python train.py --d_model=160 --norm_eps=1e-06 --qk_norm=false --attn_scale=0.177 --extras=["capped logits"] --init_std_o=0.00372 --lr_mult_up=1.08 --decay_shape="exp" --final_lr_fraction=0.0
MLP neurons of a small language model. Each row is named by its layer, matrix (gate and up: input weights) and neuron, and shows model dimensions 32-95. Each number is 50 + 15 x the weight over its row's rms, rounded and kept within 0 to 99. A neuron's up and down rows have the sign that makes its largest values positive.
After each neuron's rows, "fires after" lists the tokens most often just before its 100 highest values on Wikipedia text that the model never trained on.

L4.gate54:35 40 62 49 82 17 53 53 51 37 44 46 52 55 16 58 71 55 94 42 48 44 52 53 65 71 49 53 23 44 45 43 26 70 71 39 41 54 66 56 59 64 35 29 37 40 33 72 81 76 47 35 39 78 50 46 34 80 51 61 28 49 67 53
L4.up54:69 33 57 76 69 20 70 74 40 74 49 66 38 80 51 38 51 22 66 55 52 53 24 42 52 68 48 64 53 54 27 55 43 35 52 27 35 40 45 15 64 40 61 33 80 45 50 64 44 48 58 45 42 63 65 48 64 50 26 50 34 23 42 63
fires after: "/", ";", " (", "-", " \"", " |"

L6.gate189:73 44 55 53 60 42 56 72 50 46 35 71 97 60 22 49 53 43 36 41 54 39 25 43 46 57 51 57 56 43 32 50 67 52 57 53 77 74 78 47 52 47 47 70 46 54 79 46 45 50 39 25 51 45 30 46 42 69 53 60 24 30 41 28
L6.up189:43 33 66 27 66 38 52 55 42 75 45 54 86 18 46 54 63 42 40 47 47 24 37 37 50 32 62 59 61 61 46 71 64 79 50 54 43 36 67 47 22 44 46 57 59 61 69 57 39 50 47 35 63 68 42 31 39 41 36 58 61 50 60 59
fires after: " |", " the", "-", "\n", "e"

L5.gate169:67 39 46 38 31 53 41 54 57 28 36 47 49 49 44 87 53 54 64 70 44 32 36 38 60 59 23 36 49 23 69 54 49 36 44 53 47 60 43 67 45 67 41 32 56 31 82 23 72 51 63 67 48 57 34 19 21 87 77 38 67 47 46 43
L5.up169:38 57 46 51 53 71 52 28 63 29 63 43 34 69 73 60 38 62 34 47 41 18 53 44 55 68 47 26 37 64 70 63 84 79 59 57 41 51 30 38 54 42 61 46 28 48 29 42 62 40 52 51 40 50 51 55 47 61 60 44 79 38 59 61
fires after: " one", " some", " One", " many", " members", "As"

L5.gate35:52 45 73 26 34 33 19 56 42 56 37 64 49 64 10 27 38 20 58 38 60 85 42 67 52 71 84 57 47 30 64 73 53 51 53 38 57 42 48 51 50 48 48 37 37 43 56 25 28 52 35 38 43 38 63 50 53 53 52 56 39 55 63 46
L5.up35:19 39 77 82 38 22 60 39 72 53 46 38 45 71 60 35 58 40 56 54 68 58 44 54 52 57 60 35 55 54 43 39 59 50 38 34 28 44 34 48 35 37 38 35 33 60 46 57 69 54 56 76 52 55 31 54 68 54 40 79 48 27 40 57
fires after: "-", " (", "\n", " \"", "{", "=="

L6.gate38:47 55 53 51 38 48 43 50 57 35 47 45 44 68 44 37 38 44 77 51 40 64 37 65 24 29 54 21 57 30 43 40 16 43 69 50 53 57 48 28 23 32 72 22 36 55 70 40 53 53 57 42 28 41 64 53 74 39 56 58 63 53 71 52
L6.up38:44 55 58 48 38 21 75 75 23 46 60 46 52 64 42 46 70 58 41 51 77 78 42 25 49 61 37 20 37 33 51 54 54 32 46 65 56 52 61 47 32 34 51 47 51 54 52 39 43 31 47 54 27 64 59 52 37 42 38 36 16 61 56 29
fires after: "\n", " "

L8.gate150:70 06 40 27 43 37 69 27 56 55 72 25 49 56 51 63 41 41 55 48 56 20 22 46 23 67 43 55 43 61 51 43 12 42 42 71 50 53 40 64 63 83 37 48 45 18 38 52 41 48 59 40 25 46 45 55 50 45 55 66 60 41 37 43
L8.up150:54 61 57 52 16 74 57 30 62 34 30 49 44 45 64 56 63 59 44 77 37 37 48 25 49 52 39 54 61 41 48 84 33 31 22 52 44 52 60 37 57 28 49 51 47 33 42 47 25 52 26 50 28 82 25 57 29 66 44 56 82 29 71 49
fires after: " ", "2", "0"

L8.gate100:32 55 71 77 51 61 76 67 48 79 52 51 64 36 59 47 24 55 41 26 54 42 47 67 33 53 58 43 45 68 38 68 63 21 61 78 11 61 52 50 50 70 37 54 52 43 38 47 44 51 32 59 60 52 71 25 41 51 44 46 61 48 45 13
L8.up100:30 36 63 46 61 54 65 37 49 53 42 49 65 39 52 32 60 60 36 26 35 40 25 50 58 73 61 42 75 47 40 36 71 20 74 44 21 54 42 41 37 59 39 47 53 14 24 65 48 73 55 55 46 49 61 22 42 42 66 34 43 38 59 51
fires after: " ", "1", "0", "9", "–", "-"

L4.gate125:61 42 63 46 37 45 46 59 56 24 39 44 31 56 50 41 40 52 64 17 46 35 51 41 62 41 74 55 57 60 41 50 62 56 64 76 85 59 46 27 45 37 66 45 33 51 65 24 49 61 38 53 55 56 20 31 73 47 56 60 32 20 42 63
L4.up125:65 62 44 49 42 36 86 35 47 66 52 47 36 40 44 73 57 43 77 48 61 60 32 45 77 60 46 37 33 64 22 56 52 21 49 75 63 50 48 37 52 49 23 32 59 68 59 59 90 40 18 42 43 61 58 38 54 35 40 74 67 50 45 56
fires after: "9", "1", "aged", "2", "8", ","

L5.gate155:67 46 23 34 59 63 53 73 78 40 41 44 60 62 56 40 53 57 36 32 42 63 23 38 42 67 59 54 58 64 70 38 57 67 44 39 42 53 35 40 40 29 30 54 49 33 74 32 48 43 44 67 36 37 70 42 42 56 78 64 38 57 46 54
L5.up155:43 20 47 36 41 38 54 55 60 49 49 53 52 33 36 36 61 57 78 20 66 52 43 37 31 61 19 42 43 43 62 67 62 43 47 65 74 46 81 55 53 37 51 56 25 48 33 38 68 64 29 68 31 83 33 47 31 67 60 38 36 67 81 38
fires after: "\n"

L4.gate92:66 63 51 45 38 52 50 61 35 67 46 45 40 49 27 53 27 57 57 53 43 54 43 55 74 80 63 55 29 37 34 43 39 24 61 31 54 76 53 61 48 52 29 46 30 45 49 63 27 57 53 76 40 43 64 37 46 53 22 51 47 71 53 25
L4.up92:31 33 55 88 43 31 59 39 62 47 48 35 49 66 47 46 63 74 52 33 37 36 56 45 42 44 49 61 64 64 34 38 29 20 40 48 53 59 61 32 63 51 37 45 50 53 17 45 36 45 40 50 26 58 56 13 52 44 49 71 43 19 40 45
fires after: "1", " "

L8.gate13:55 40 68 50 47 20 29 77 73 64 44 57 31 51 36 11 60 27 46 29 59 60 47 50 52 55 40 60 37 40 43 72 53 37 35 78 40 49 55 90 35 64 51 54 33 55 60 32 41 53 57 37 24 52 53 42 33 35 61 54 30 70 19 22
L8.up13:30 47 38 41 14 50 49 33 56 29 75 63 91 33 39 42 38 43 44 61 60 56 83 36 44 56 60 78 66 55 86 61 58 40 49 56 55 63 56 66 34 55 43 17 67 59 65 44 33 66 49 69 30 52 48 46 21 26 55 47 38 27 42 48
fires after: " ", " ("

L5.gate163:64 64 65 53 54 44 39 46 56 29 59 48 41 47 42 57 34 76 62 36 48 70 64 33 74 59 44 30 44 58 36 23 50 46 49 30 55 65 23 34 48 32 27 67 46 38 57 44 70 53 35 50 56 57 55 35 66 62 52 64 66 59 44 69
L5.up163:64 67 56 59 30 62 36 77 42 34 28 24 54 48 30 53 89 48 25 51 38 53 38 56 40 51 66 35 39 46 42 40 66 73 32 56 14 56 66 78 24 58 51 44 64 41 41 47 42 52 53 36 72 51 37 37 75 36 62 71 58 61 22 37
fires after: "0", "5", "6", "4", "2", "8"

L8.gate172:43 47 47 78 46 75 64 39 67 46 37 51 55 59 52 46 36 49 41 28 42 63 36 29 48 45 44 47 64 83 46 84 18 47 42 60 22 53 50 58 61 30 43 32 48 43 84 60 52 26 54 63 58 70 69 67 52 29 55 43 50 43 40 53
L8.up172:68 54 56 50 46 38 52 48 09 26 43 72 30 46 40 36 49 50 53 48 65 48 54 64 58 33 77 53 33 31 31 73 39 40 75 47 67 93 25 68 42 51 49 50 15 60 69 39 42 41 35 38 64 51 23 50 76 28 71 50 44 48 44 34
fires after: " (", " c", "3", "5", "d"

L5.gate31:55 38 57 75 57 56 63 51 36 56 12 64 20 28 50 44 42 39 36 44 46 62 45 76 61 57 68 60 64 20 57 50 72 69 62 37 37 82 67 40 55 40 45 65 65 47 33 19 47 31 59 38 84 52 38 65 37 62 57 42 58 48 51 48
L5.up31:76 40 28 54 63 41 55 10 47 51 30 60 62 56 78 40 50 28 65 34 41 43 42 69 38 39 63 29 42 56 70 42 58 34 20 73 46 44 39 56 45 69 38 62 61 65 42 44 17 63 53 34 53 54 58 40 59 63 64 47 42 75 51 57
fires after: "3", "2", "7", "8", "4", "5"

L4.gate141:50 58 81 46 60 67 58 43 45 39 20 42 36 42 60 57 11 24 41 57 55 70 56 53 67 40 60 18 60 68 51 69 71 70 58 42 53 75 20 57 57 37 49 57 36 50 42 50 16 56 28 63 44 48 53 25 56 56 77 51 39 55 38 67
L4.up141:36 44 40 83 40 47 52 70 35 42 66 41 50 40 49 92 55 66 49 54 60 49 28 46 68 33 41 49 64 73 30 64 29 29 49 79 41 63 35 72 28 74 36 41 20 28 58 40 71 58 50 68 48 51 10 49 51 44 54 79 71 31 51 67
fires after: "7", "4", "3", "8", "1", "5"

L6.gate178:63 57 18 39 48 45 71 70 66 35 63 49 28 56 34 19 45 52 54 22 53 53 25 48 45 71 59 51 40 61 39 37 31 69 67 35 68 54 56 39 69 41 35 51 36 19 66 60 62 67 42 37 52 46 46 33 53 59 74 46 41 49 48 44
L6.up178:30 41 55 79 40 34 44 35 68 50 53 69 57 20 62 45 30 36 58 44 43 43 62 72 58 40 13 56 71 86 80 41 44 38 61 21 68 58 58 19 58 33 45 56 55 62 43 48 58 47 26 54 44 51 46 34 62 38 59 41 35 66 43 39
fires after: " No", "°", "″", " ", " Density", " age"

L4.gate72:23 35 85 58 46 53 33 28 69 39 46 63 51 31 43 58 43 38 55 69 43 61 20 72 51 58 58 26 50 36 48 34 47 25 45 69 54 36 25 50 52 63 29 39 41 42 48 45 57 56 40 49 20 57 58 66 63 45 60 44 47 25 24 43
L4.up72:64 44 59 51 26 53 30 48 24 25 51 26 39 54 31 44 71 71 32 63 58 40 44 64 64 49 67 41 49 47 54 71 36 55 70 50 39 37 74 48 33 41 23 40 27 60 29 50 74 30 45 65 61 26 29 34 54 71 56 44 48 52 18 54
fires after: "9", "3", "8", "6", "5", "4"

L6.gate86:59 14 74 74 37 47 46 47 42 64 50 71 62 77 41 56 40 37 73 16 43 36 54 79 42 57 58 72 64 44 49 66 42 15 46 16 56 57 53 90 24 63 62 36 37 11 32 42 53 58 59 51 39 22 37 56 46 53 65 33 47 44 47 19
L6.up86:52 51 52 42 71 66 54 59 56 51 54 50 75 47 36 50 35 38 25 38 44 37 24 24 38 56 42 57 63 26 56 44 22 36 45 30 32 65 48 39 40 49 44 55 38 50 92 50 61 51 54 63 13 64 38 81 31 42 54 28 50 41 69 20
fires after: " (", ",", ";", " the", " on", " \""

L8.gate45:43 62 43 60 44 59 43 36 41 85 43 31 66 63 49 54 52 73 39 35 38 24 61 52 46 53 30 61 49 76 40 47 52 32 52 61 58 39 58 80 66 68 50 46 52 21 18 51 40 16 33 52 52 41 22 71 89 63 25 55 55 32 56 79
L8.up45:24 47 78 67 37 54 67 53 73 50 34 42 50 33 29 19 63 46 50 31 44 39 47 29 37 74 63 26 38 69 56 35 57 29 50 16 66 76 39 58 17 78 56 53 18 08 66 55 62 50 44 37 26 58 52 81 41 66 45 38 69 23 19 58
fires after: "1", " ", "0", "9", "–"

L4.gate164:13 53 49 34 59 33 45 55 50 49 31 84 16 40 43 54 55 76 73 46 31 46 49 66 39 51 49 51 52 60 52 47 61 56 64 22 77 52 59 42 17 39 29 71 54 35 37 15 23 40 61 50 19 37 33 48 59 55 65 18 53 43 70 23
L4.up164:59 68 47 56 62 50 33 52 58 35 81 41 27 40 50 68 43 73 60 39 65 30 49 26 25 59 32 48 35 61 37 42 67 25 58 83 73 40 45 73 75 75 58 46 43 36 51 27 49 57 43 30 47 60 53 39 53 72 48 47 57 62 39 54
fires after: "0", "5", "1", "4", "9", "6"

L4.gate24:57 33 45 65 37 60 57 40 49 27 41 36 66 44 40 58 60 45 30 53 11 45 17 39 34 70 47 45 45 57 24 67 62 50 66 64 52 70 28 58 54 46 34 43 32 45 61 37 50 23 48 45 44 57 58 49 39 49 49 37 53 42 30 54
L4.up24:46 50 67 20 65 58 79 46 56 45 48 56 40 48 88 34 25 45 41 33 49 31 46 40 58 32 56 47 65 76 34 75 52 18 41 55 53 62 54 26 53 44 49 57 46 54 52 26 81 44 63 50 38 65 63 24 53 48 67 49 37 72 46 28
fires after: ".", " Dur", "\n", " Los", "Dur", "e"

L5.gate6:43 51 65 35 22 44 38 35 70 39 52 71 63 60 31 46 29 57 52 43 52 63 50 73 54 49 53 05 75 45 46 36 30 46 47 36 53 66 29 26 64 46 48 31 41 31 41 60 53 56 40 55 27 73 42 90 36 50 79 42 52 38 50 27
L5.up6:45 22 69 38 39 12 55 45 43 37 63 80 32 45 34 61 38 08 57 60 61 31 68 56 78 28 57 64 38 44 57 55 28 54 57 47 40 62 66 50 37 78 71 26 58 66 68 51 38 44 55 66 50 54 39 52 31 75 33 44 67 54 67 53
fires after: " ", " the"

L6.gate165:69 61 45 64 32 64 45 41 35 52 19 47 38 69 34 37 48 73 67 26 60 54 48 46 59 41 48 64 70 25 61 50 59 52 48 34 28 66 46 71 45 63 49 60 32 31 14 36 47 38 68 43 71 59 38 48 51 47 32 40 20 45 54 72
L6.up165:14 81 37 64 53 76 66 60 56 71 58 56 60 33 70 73 38 42 76 38 16 57 41 60 59 43 49 40 42 40 54 78 67 54 62 74 37 60 25 35 78 39 72 31 65 58 57 55 34 57 66 69 61 54 60 35 69 44 44 66 45 35 50 33
fires after: " the", " The", " ", " his"

L4.gate114:21 54 49 67 46 60 64 32 43 28 33 74 24 58 41 73 60 41 41 27 53 34 25 73 67 69 53 32 66 31 21 51 53 30 32 75 68 26 22 65 57 47 49 49 72 39 37 24 34 69 43 68 69 54 60 72 47 52 54 52 66 52 42 40
L4.up114:47 31 63 54 52 47 53 27 59 74 75 40 59 47 31 57 80 42 44 38 63 67 34 39 47 21 58 59 58 34 69 71 53 29 43 56 73 36 52 67 82 60 48 56 51 45 66 47 38 21 48 50 60 64 41 54 52 58 36 51 19 76 65 74
fires after: "1", "0", "9", "2", "8", "7"

L4.gate183:71 69 46 56 45 24 55 56 54 35 44 43 37 60 59 46 47 53 51 45 57 41 34 39 59 37 45 53 56 54 53 56 79 38 50 31 31 62 75 79 43 57 25 47 23 78 49 57 48 37 73 34 62 35 49 54 38 62 33 36 43 57 44 47
L4.up183:32 74 44 56 64 47 38 33 28 51 31 85 24 60 35 63 54 61 27 26 53 46 43 16 59 53 66 59 51 41 60 29 70 87 51 02 45 66 29 51 59 43 53 60 37 48 58 45 52 31 57 34 39 67 25 46 31 60 53 50 65 24 54 64
fires after: " the", " one", " a"

L8.gate26:60 32 53 36 45 60 46 61 73 39 35 58 39 65 55 36 48 34 45 14 42 82 29 72 81 53 46 41 30 48 41 40 84 44 72 55 52 59 63 37 48 14 45 54 49 33 58 44 45 27 58 54 77 65 41 14 65 57 42 60 22 63 58 85
L8.up26:47 45 39 34 46 74 51 67 72 45 39 64 55 16 61 63 39 27 41 51 57 39 76 58 62 65 15 69 35 52 56 41 87 47 32 44 39 31 81 40 75 38 68 32 64 57 49 67 50 39 57 58 52 32 52 33 35 42 65 55 40 91 55 67
fires after: " |", "|", " "

L4.gate163:63 31 50 31 34 42 74 61 54 35 56 56 56 66 44 55 29 41 58 63 46 58 57 60 60 46 57 22 48 48 46 53 20 19 37 52 40 33 58 47 46 57 30 00 30 29 34 62 60 54 39 33 36 37 50 61 33 47 79 63 62 23 57 41
L4.up163:59 56 49 37 41 68 51 24 40 53 78 53 17 39 64 82 58 67 46 59 63 69 47 39 67 41 39 26 34 61 31 66 63 54 46 65 33 50 71 45 42 53 62 63 36 41 62 67 41 89 54 46 67 57 53 51 39 48 40 46 66 80 66 64
fires after: " "

L8.gate176:19 49 35 58 34 47 44 18 38 73 25 61 71 90 48 34 49 21 57 58 58 40 68 40 29 34 62 71 51 81 74 58 33 53 53 41 72 33 47 55 64 47 50 34 38 41 27 37 83 25 44 54 47 67 56 58 60 48 34 45 69 37 34 59
L8.up176:73 20 33 51 83 51 47 57 46 40 67 55 39 30 55 40 59 40 51 50 26 43 42 53 61 53 53 40 56 50 48 63 29 36 89 47 47 62 66 57 75 44 47 67 63 61 38 76 59 50 49 50 54 46 62 27 71 74 62 63 23 79 34 67
fires after: " ", "1", "–"

L6.gate81:37 61 84 40 54 62 77 48 54 40 28 38 41 47 25 48 60 64 64 48 55 55 50 51 36 41 70 47 43 62 50 99 46 69 39 53 53 43 31 45 34 57 58 47 53 54 60 56 25 33 51 14 61 72 56 51 40 42 47 55 63 91 19 42
L6.up81:37 50 75 38 49 55 73 46 46 47 25 31 50 40 40 36 51 78 62 60 57 48 60 63 63 60 35 44 74 28 22 70 41 53 46 84 22 67 54 68 47 81 42 46 57 62 34 30 31 36 51 32 45 55 43 46 23 39 49 52 48 44 49 51
fires after: "8", "9", "7", "3", "0"

L6.gate123:48 44 54 55 09 83 29 69 61 59 33 79 47 48 78 83 38 71 65 38 55 68 43 47 36 56 24 35 49 49 29 44 28 67 51 40 39 56 52 42 48 36 51 47 66 24 58 35 64 46 26 42 50 44 40 55 52 62 76 63 26 37 35 41
L6.up123:37 81 75 39 62 66 57 50 25 55 45 53 45 63 44 65 68 53 49 52 48 55 57 71 80 55 35 57 81 65 43 57 53 30 58 54 45 28 63 38 33 87 54 64 55 35 37 49 29 44 34 62 57 75 71 54 35 65 47 58 54 40 37 40
fires after: "9", "0", "1", ","

L4.gate178:59 56 33 40 57 38 40 31 44 50 44 34 36 54 20 41 43 37 48 73 38 39 60 56 50 59 66 91 55 54 35 41 39 33 49 67 68 24 63 35 45 70 44 50 69 36 39 26 35 42 47 33 47 45 62 36 53 45 61 42 70 68 48 25
L4.up178:34 64 43 61 56 55 42 60 28 69 30 31 72 17 26 39 54 55 63 60 42 76 60 73 59 49 40 52 41 38 38 39 71 86 45 40 14 70 24 64 27 49 41 33 49 45 36 38 31 61 70 49 50 65 40 45 80 53 30 61 46 21 34 62
fires after: "2", "3", "5", "0", " D"

L6.gate39:56 45 53 46 46 43 48 64 31 24 45 33 30 59 38 62 62 69 51 59 49 61 34 70 61 70 80 67 53 56 46 69 48 57 31 77 82 41 77 57 56 80 37 70 64 42 48 35 34 64 32 28 48 31 44 60 64 81 51 67 40 32 48 58
L6.up39:46 52 44 60 44 75 73 68 27 37 53 55 57 42 66 52 50 69 51 26 63 42 56 39 50 28 62 51 46 52 33 44 23 37 55 72 50 59 45 65 00 41 50 51 23 77 45 48 56 48 46 41 39 27 50 44 56 66 50 59 48 45 37 45
fires after: "9", "1", "2", "6", "8", "0"

L4.gate27:67 60 32 20 37 82 26 33 56 52 18 58 62 65 39 24 60 59 33 30 35 33 39 33 69 53 49 63 52 36 75 45 49 51 51 58 55 42 52 40 20 59 51 35 27 58 32 59 51 50 62 44 36 13 69 69 62 58 48 62 97 38 48 49
L4.up27:43 43 47 23 75 78 43 64 63 64 51 67 44 47 40 45 71 77 52 46 34 33 43 50 58 28 75 43 45 59 42 64 47 79 43 53 35 40 48 67 39 15 70 40 47 25 59 43 50 49 52 58 47 33 53 35 36 39 64 66 57 50 47 63
fires after: " the", " at", " on", " to", " At", " of"

L4.gate57:57 41 71 46 30 72 58 37 55 69 37 40 50 21 50 47 52 44 61 37 47 44 50 34 50 52 64 68 45 48 57 40 43 62 34 46 53 70 30 64 39 52 57 42 66 44 38 76 46 54 43 26 34 37 41 42 42 36 64 54 50 76 60 41
L4.up57:47 76 65 34 32 63 80 54 56 54 61 53 55 47 58 46 49 58 31 21 47 28 58 42 41 36 56 57 62 37 74 29 45 52 48 66 58 49 56 32 57 48 63 42 76 23 83 42 37 67 27 44 38 43 34 30 55 58 64 56 35 43 34 49
fires after: " ", "\n", "1"

L6.gate103:49 75 53 41 29 50 63 21 61 36 43 31 71 55 36 51 55 39 58 36 48 43 48 53 40 39 28 69 29 61 53 13 58 48 72 72 53 67 47 31 67 50 70 38 37 59 41 63 34 64 61 46 36 52 28 71 61 76 60 53 72 42 75 65
L6.up103:30 44 78 35 40 32 65 56 33 85 46 40 58 71 48 68 40 78 56 57 36 40 66 64 59 36 58 38 84 55 54 40 45 50 43 37 55 52 68 68 50 42 54 67 78 80 54 47 68 63 41 72 55 41 51 33 57 54 54 57 78 34 43 23
fires after: " of", " in", " to", ".", " from", "ing"

L8.gate30:36 61 42 65 57 28 39 33 60 60 53 85 55 59 71 55 47 37 41 68 52 40 57 49 40 35 74 59 86 34 72 49 45 37 69 72 54 67 55 83 55 64 60 55 38 46 47 33 59 28 65 52 42 50 68 65 48 25 28 36 63 50 55 53
L8.up30:70 28 48 60 42 52 27 60 62 29 12 67 68 30 45 33 48 31 66 16 48 42 41 53 40 47 57 32 42 55 68 64 82 43 56 57 55 39 65 39 52 72 48 60 63 44 47 73 35 44 54 51 89 57 52 27 60 40 48 60 74 73 54 30
fires after: "1", " ", " (", "-", " the", "=="

L5.gate151:42 67 60 66 33 65 53 52 61 69 38 51 64 55 84 44 38 67 66 22 47 40 39 31 35 35 34 46 58 35 44 79 55 31 58 44 51 46 34 43 62 38 47 54 58 64 71 37 38 63 39 52 78 45 65 43 39 56 34 55 76 52 84 33
L5.up151:75 51 30 65 35 49 47 48 52 50 37 49 29 78 44 77 45 42 44 44 66 39 76 70 63 69 54 72 18 41 34 48 42 48 62 53 29 48 47 62 53 66 76 58 46 62 46 61 37 34 33 39 44 51 79 48 75 50 25 36 50 48 36 71
fires after: "0", " Cy", "3"

L5.gate139:42 42 83 74 41 43 45 44 60 55 44 65 47 55 28 45 23 62 64 38 53 51 45 52 42 40 28 84 44 40 31 48 28 41 55 48 60 59 64 60 31 64 44 55 32 51 30 64 64 39 54 62 74 41 53 46 55 30 61 51 63 56 50 35
L5.up139:47 14 33 80 47 42 29 46 39 76 73 38 29 58 60 50 49 75 69 40 27 63 51 39 54 42 49 64 27 36 35 40 57 73 30 40 59 57 71 23 39 26 69 54 45 55 31 55 62 56 71 55 41 54 57 59 57 49 27 42 69 75 63 80
fires after: " ", "'"

L8.gate138:43 46 70 59 21 50 52 42 42 51 56 02 73 04 64 41 60 65 32 18 33 58 35 67 38 71 65 55 61 42 39 23 79 29 39 40 49 79 29 36 58 55 41 48 57 22 62 56 47 63 41 55 16 65 48 42 20 73 66 46 42 32 69 30
L8.up138:60 55 74 70 54 56 64 65 46 46 42 44 46 50 22 35 30 44 70 22 46 55 50 45 61 45 39 73 43 75 62 43 36 06 28 50 58 30 23 62 48 39 26 58 59 36 81 51 33 80 64 29 59 45 53 47 48 23 43 60 52 50 51 46
fires after: " ", "0", "1", "–", "9", " /"

L4.gate78:48 79 27 46 47 62 32 38 55 55 28 66 44 07 46 48 63 56 43 58 54 27 31 41 60 38 38 43 47 61 51 53 79 68 60 73 46 55 29 49 28 84 49 60 08 60 54 16 61 66 70 47 52 71 40 68 48 54 43 54 48 21 47 63
L4.up78:17 71 49 74 64 68 49 49 50 59 63 62 65 54 57 56 37 58 70 44 42 31 60 64 39 54 55 53 68 60 39 73 31 62 52 40 63 34 38 56 52 79 43 25 56 33 50 38 43 42 52 55 58 75 80 37 53 66 65 53 35 39 62 67
fires after: "0", "7", "6", "5", "8", "9"

L5.gate143:43 85 55 60 70 64 51 62 40 64 60 65 57 48 54 74 33 45 53 46 39 67 50 51 63 32 57 56 59 40 40 58 42 42 51 30 38 39 25 46 72 46 54 36 44 40 79 71 42 36 42 58 54 36 43 60 48 15 42 27 70 65 44 58
L5.up143:18 72 46 69 55 51 17 63 40 68 34 42 65 32 56 55 41 56 57 53 20 66 57 80 83 47 44 28 63 41 32 48 55 62 67 40 34 38 37 39 57 57 65 50 27 65 75 55 39 46 32 52 57 47 54 57 37 37 47 16 39 75 47 54
fires after: " ", "\n", " |", ")", "0"

L5.gate0:34 42 44 26 47 40 53 61 71 23 80 54 55 48 12 54 65 55 60 31 66 36 48 52 61 63 25 36 57 18 78 61 57 35 45 51 39 70 44 52 68 62 72 59 66 67 29 47 45 57 45 36 66 26 40 43 77 52 51 35 48 43 69 49
L5.up0:75 41 39 69 53 51 46 54 19 33 44 51 48 51 63 62 55 54 99 46 47 46 12 58 72 60 31 41 58 55 25 46 68 38 67 59 66 53 40 43 42 54 68 51 31 43 17 14 66 31 46 40 47 44 33 44 54 38 39 50 47 54 49 84
fires after: "1", "0", "9", "8", "2"

L4.gate185:41 47 35 28 53 31 45 97 76 57 73 47 64 75 55 38 49 51 37 47 48 89 50 54 52 41 46 59 61 28 75 47 46 38 33 19 37 72 38 32 65 57 31 64 58 41 60 57 43 65 28 41 74 66 46 54 45 83 63 56 19 46 31 41
L4.up185:58 41 58 39 40 47 31 68 56 64 59 46 71 52 44 53 46 39 64 47 60 45 62 58 47 58 38 60 79 57 52 38 47 73 48 29 11 30 65 20 39 45 48 71 62 51 33 45 73 21 38 65 64 35 36 39 42 35 67 30 38 64 67 45
fires after: "\n", " was"

L4.gate31:71 60 74 46 31 27 53 43 44 45 42 26 65 66 23 34 36 43 44 41 49 47 55 62 46 56 49 17 46 56 54 58 48 37 44 48 53 30 50 51 76 59 50 34 55 55 27 47 39 54 50 78 67 44 50 78 47 55 61 66 46 56 65 28
L4.up31:53 72 58 42 45 27 45 45 39 49 76 44 45 66 74 70 74 80 72 68 38 39 60 29 30 53 82 07 63 56 27 54 73 57 45 41 76 66 40 64 38 61 43 57 53 59 58 44 56 50 36 62 47 45 31 51 33 38 39 69 53 57 65 79
fires after: " ", " a", "-"

L5.gate5:70 62 55 60 40 60 31 46 74 57 58 24 37 59 35 45 64 44 75 27 48 38 49 48 60 41 29 70 28 22 43 66 14 23 58 65 60 48 60 80 37 63 44 63 38 44 59 38 47 41 68 45 45 58 41 45 46 54 56 47 78 35 64 15
L5.up5:47 69 52 59 75 65 15 38 66 51 38 56 54 42 33 54 75 61 70 41 51 46 51 51 64 58 32 20 42 45 54 57 59 33 31 40 54 20 44 53 54 38 29 70 13 61 66 68 52 52 40 33 51 41 32 50 50 44 63 71 44 61 39 61
fires after: " the", ",", " ", " The", " |"